Weights of a small transformer language model: 12 layers.
MLP neurons of a small language model. Each row is named by its layer, matrix (up: input weights) and neuron, and shows model dimensions 48-143. Each number is 50 + 15 x the weight over its row's rms, rounded and kept within 0 to 99.
Before each neuron's rows, "fires on" lists the tokens most often at its 100 highest values on Wikipedia text that the model never trained on.

fires on: " on", " Fi", " $", " Tu"
L3.up633:25 52 51 40 44 33 22 59 78 66 33 19 53 67 50 17 59 24 30 46 68 44 62 54 61 54 70 54 43 59 82 50 50 64 56 60 50 44 69 49 60 48 53 43 35 71 39 43 29 55 50 41 65 29 47 42 46 45 24 54 65 45 93 71 44 48 39 65 76 46 58 36 38 61 48 45 48 46 56 34 21 30 48 57 70 46 69 56 65 48 46 88 37 47 39 28

fires on: " On", "en", "On", " D", "al", "U"
L8.up28:51 55 43 47 66 64 54 44 79 34 45 75 53 48 42 31 51 54 53 60 70 51 37 13 55 50 36 49 26 15 48 56 53 51 43 52 17 55 76 48 62 39 52 68 56 52 51 41 64 36 46 56 46 63 40 25 70 54 44 50 45 42 26 98 46 42 59 59 35 61 49 62 55 51 37 47 30 60 32 42 69 54 70 64 52 64 23 62 63 47 31 55 23 49 35 65

fires on: " to", " De", " of", " O", " Reg", " on"
L7.up750:54 37 67 57 47 39 34 60 44 49 89 76 40 33 62 16 42 36 66 58 38 47 63 41 54 35 77 55 23 52 67 47 75 61 53 54 35 43 58 62 51 46 69 44 57 46 27 35 45 58 79 69 31 23 60 11 34 57 40 46 38 44 57 77 49 67 58 48 70 39 62 54 40 30 56 65 57 37 48 22 28 60 51 65 65 69 76 35 58 61 36 68 49 51 39 34

fires on: " to", "s", "t", " would", " is"
L5.up748:52 45 59 71 56 62 25 59 79 64 17 52 66 66 55 46 65 52 50 54 53 60 52 73 48 49 42 46 48 41 49 33 58 35 53 56 51 49 44 60 69 42 36 42 45 49 36 43 57 46 75 57 63 42 67 40 47 60 21 41 64 86 14 57 08 22 43 72 45 48 60 83 60 40 61 25 39 61 41 66 37 72 90 68 35 41 49 40 56 32 30 42 53 54 81 67

fires on: " of", " from", " in", " |", " to", " on"
L5.up461:37 45 41 50 31 35 56 54 42 63 70 49 41 38 55 58 48 56 87 73 36 72 48 34 59 50 25 65 54 28 39 68 60 61 49 45 56 15 70 57 43 60 71 54 56 82 42 52 36 67 58 36 19 41 48 38 49 44 33 42 24 39 50 88 23 60 37 37 56 61 56 26 71 55 47 53 62 69 40 32 32 57 50 54 85 53 59 75 56 44 54 39 41 37 34 46

fires on: "s", " years", " time", " days", " times"
L7.up146:57 52 37 48 28 68 35 74 62 50 50 70 21 54 58 48 58 36 78 18 61 45 67 38 48 62 47 64 21 61 45 50 36 60 53 41 47 43 41 57 77 42 39 68 64 64 71 36 27 78 21 44 37 57 65 46 27 74 78 72 66 64 63 46 66 68 65 39 28 61 61 42 42 46 59 71 54 56 52 36 50 51 46 62 71 55 26 63 34 77 46 63 41 65 60 59

fires on: " to", " would", " may"
L5.up694:54 45 26 39 70 78 36 47 69 30 48 66 35 79 21 42 56 61 59 46 39 09 34 52 43 58 46 52 57 47 33 38 15 34 51 51 50 67 31 53 35 43 63 69 34 40 79 40 61 38 63 97 57 63 38 22 33 67 42 44 49 55 51 47 41 51 38 29 53 54 28 63 79 49 74 50 55 46 47 52 62 53 67 78 55 67 35 52 50 37 77 27 60 23 63 47

fires on: " to", " can", " would", " will", " that"
L5.up751:69 42 57 30 59 45 43 55 47 25 59 97 36 70 47 34 60 70 78 31 33 60 47 49 52 56 93 41 45 56 40 52 31 28 40 56 60 63 29 59 57 49 49 38 66 22 42 52 74 40 61 98 47 54 27 46 62 54 58 42 58 66 64 71 43 46 43 36 49 61 55 56 39 85 90 39 34 35 50 55 42 51 54 53 70 48 51 33 20 37 70 52 58 53 45 32

fires on: "s", "ro", "ma", "mo", "ho", "pe"
L8.up627:76 53 48 68 51 61 72 57 55 56 31 51 55 50 65 68 45 50 61 42 53 56 74 49 64 42 26 67 42 58 37 40 52 40 81 28 59 36 57 65 44 44 64 65 23 61 35 60 38 59 30 41 47 64 47 23 70 37 40 32 69 20 38 54 15 78 42 55 64 56 62 54 48 64 49 35 47 61 73 72 39 55 37 36 58 48 40 42 33 48 48 23 47 52 63 18

fires on: " on", " for", " from"
L2.up887:52 31 53 61 52 29 28 57 45 41 40 42 64 66 48 52 64 28 49 47 72 36 81 60 61 55 74 76 26 33 42 43 59 65 13 44 41 50 76 42 76 46 43 56 44 35 28 40 41 25 25 38 42 49 56 52 37 39 42 38 68 38 49 31 62 52 28 38 52 56 44 51 51 77 57 41 47 35 39 48 48 31 38 54 49 33 42 55 64 73 53 62 38 86 48 73

fires on: "al", "en", "ra", "ac", "ad"
L7.up219:76 67 49 87 61 47 56 23 59 26 44 58 66 54 70 41 56 71 48 58 70 48 57 31 47 58 38 39 33 39 68 33 57 27 52 18 58 44 99 27 48 51 40 47 37 42 67 34 53 43 70 74 44 38 50 72 68 44 40 60 38 43 42 37 63 57 52 55 28 39 89 43 65 54 29 41 30 35 47 50 50 45 51 79 59 37 31 57 45 53 24 67 59 64 68 68

fires on: " ", " to", " allow", " prevent", "s"
L5.up495:37 57 39 79 43 63 64 72 43 61 38 48 18 74 50 66 63 52 42 62 48 44 61 76 19 46 51 52 64 61 44 35 49 33 70 59 48 29 04 36 39 48 50 50 36 61 54 27 72 24 53 75 62 46 81 60 81 42 63 28 71 54 40 65 44 48 72 79 27 78 67 51 79 50 53 46 62 54 11 58 10 49 63 47 62 56 35 57 42 48 50 53 63 67 52 56

fires on: " to", " would", " also", "ly"
L8.up281:57 43 83 42 56 56 28 47 74 46 35 56 55 57 30 53 68 58 60 41 70 47 50 40 24 43 65 44 30 57 36 61 27 55 65 56 48 57 51 87 52 26 79 64 37 34 41 79 79 42 58 57 52 26 13 23 54 37 60 11 44 39 69 50 35 73 66 51 43 64 53 65 50 58 67 64 36 26 41 52 48 63 64 47 42 20 34 67 45 22 79 53 76 49 60 61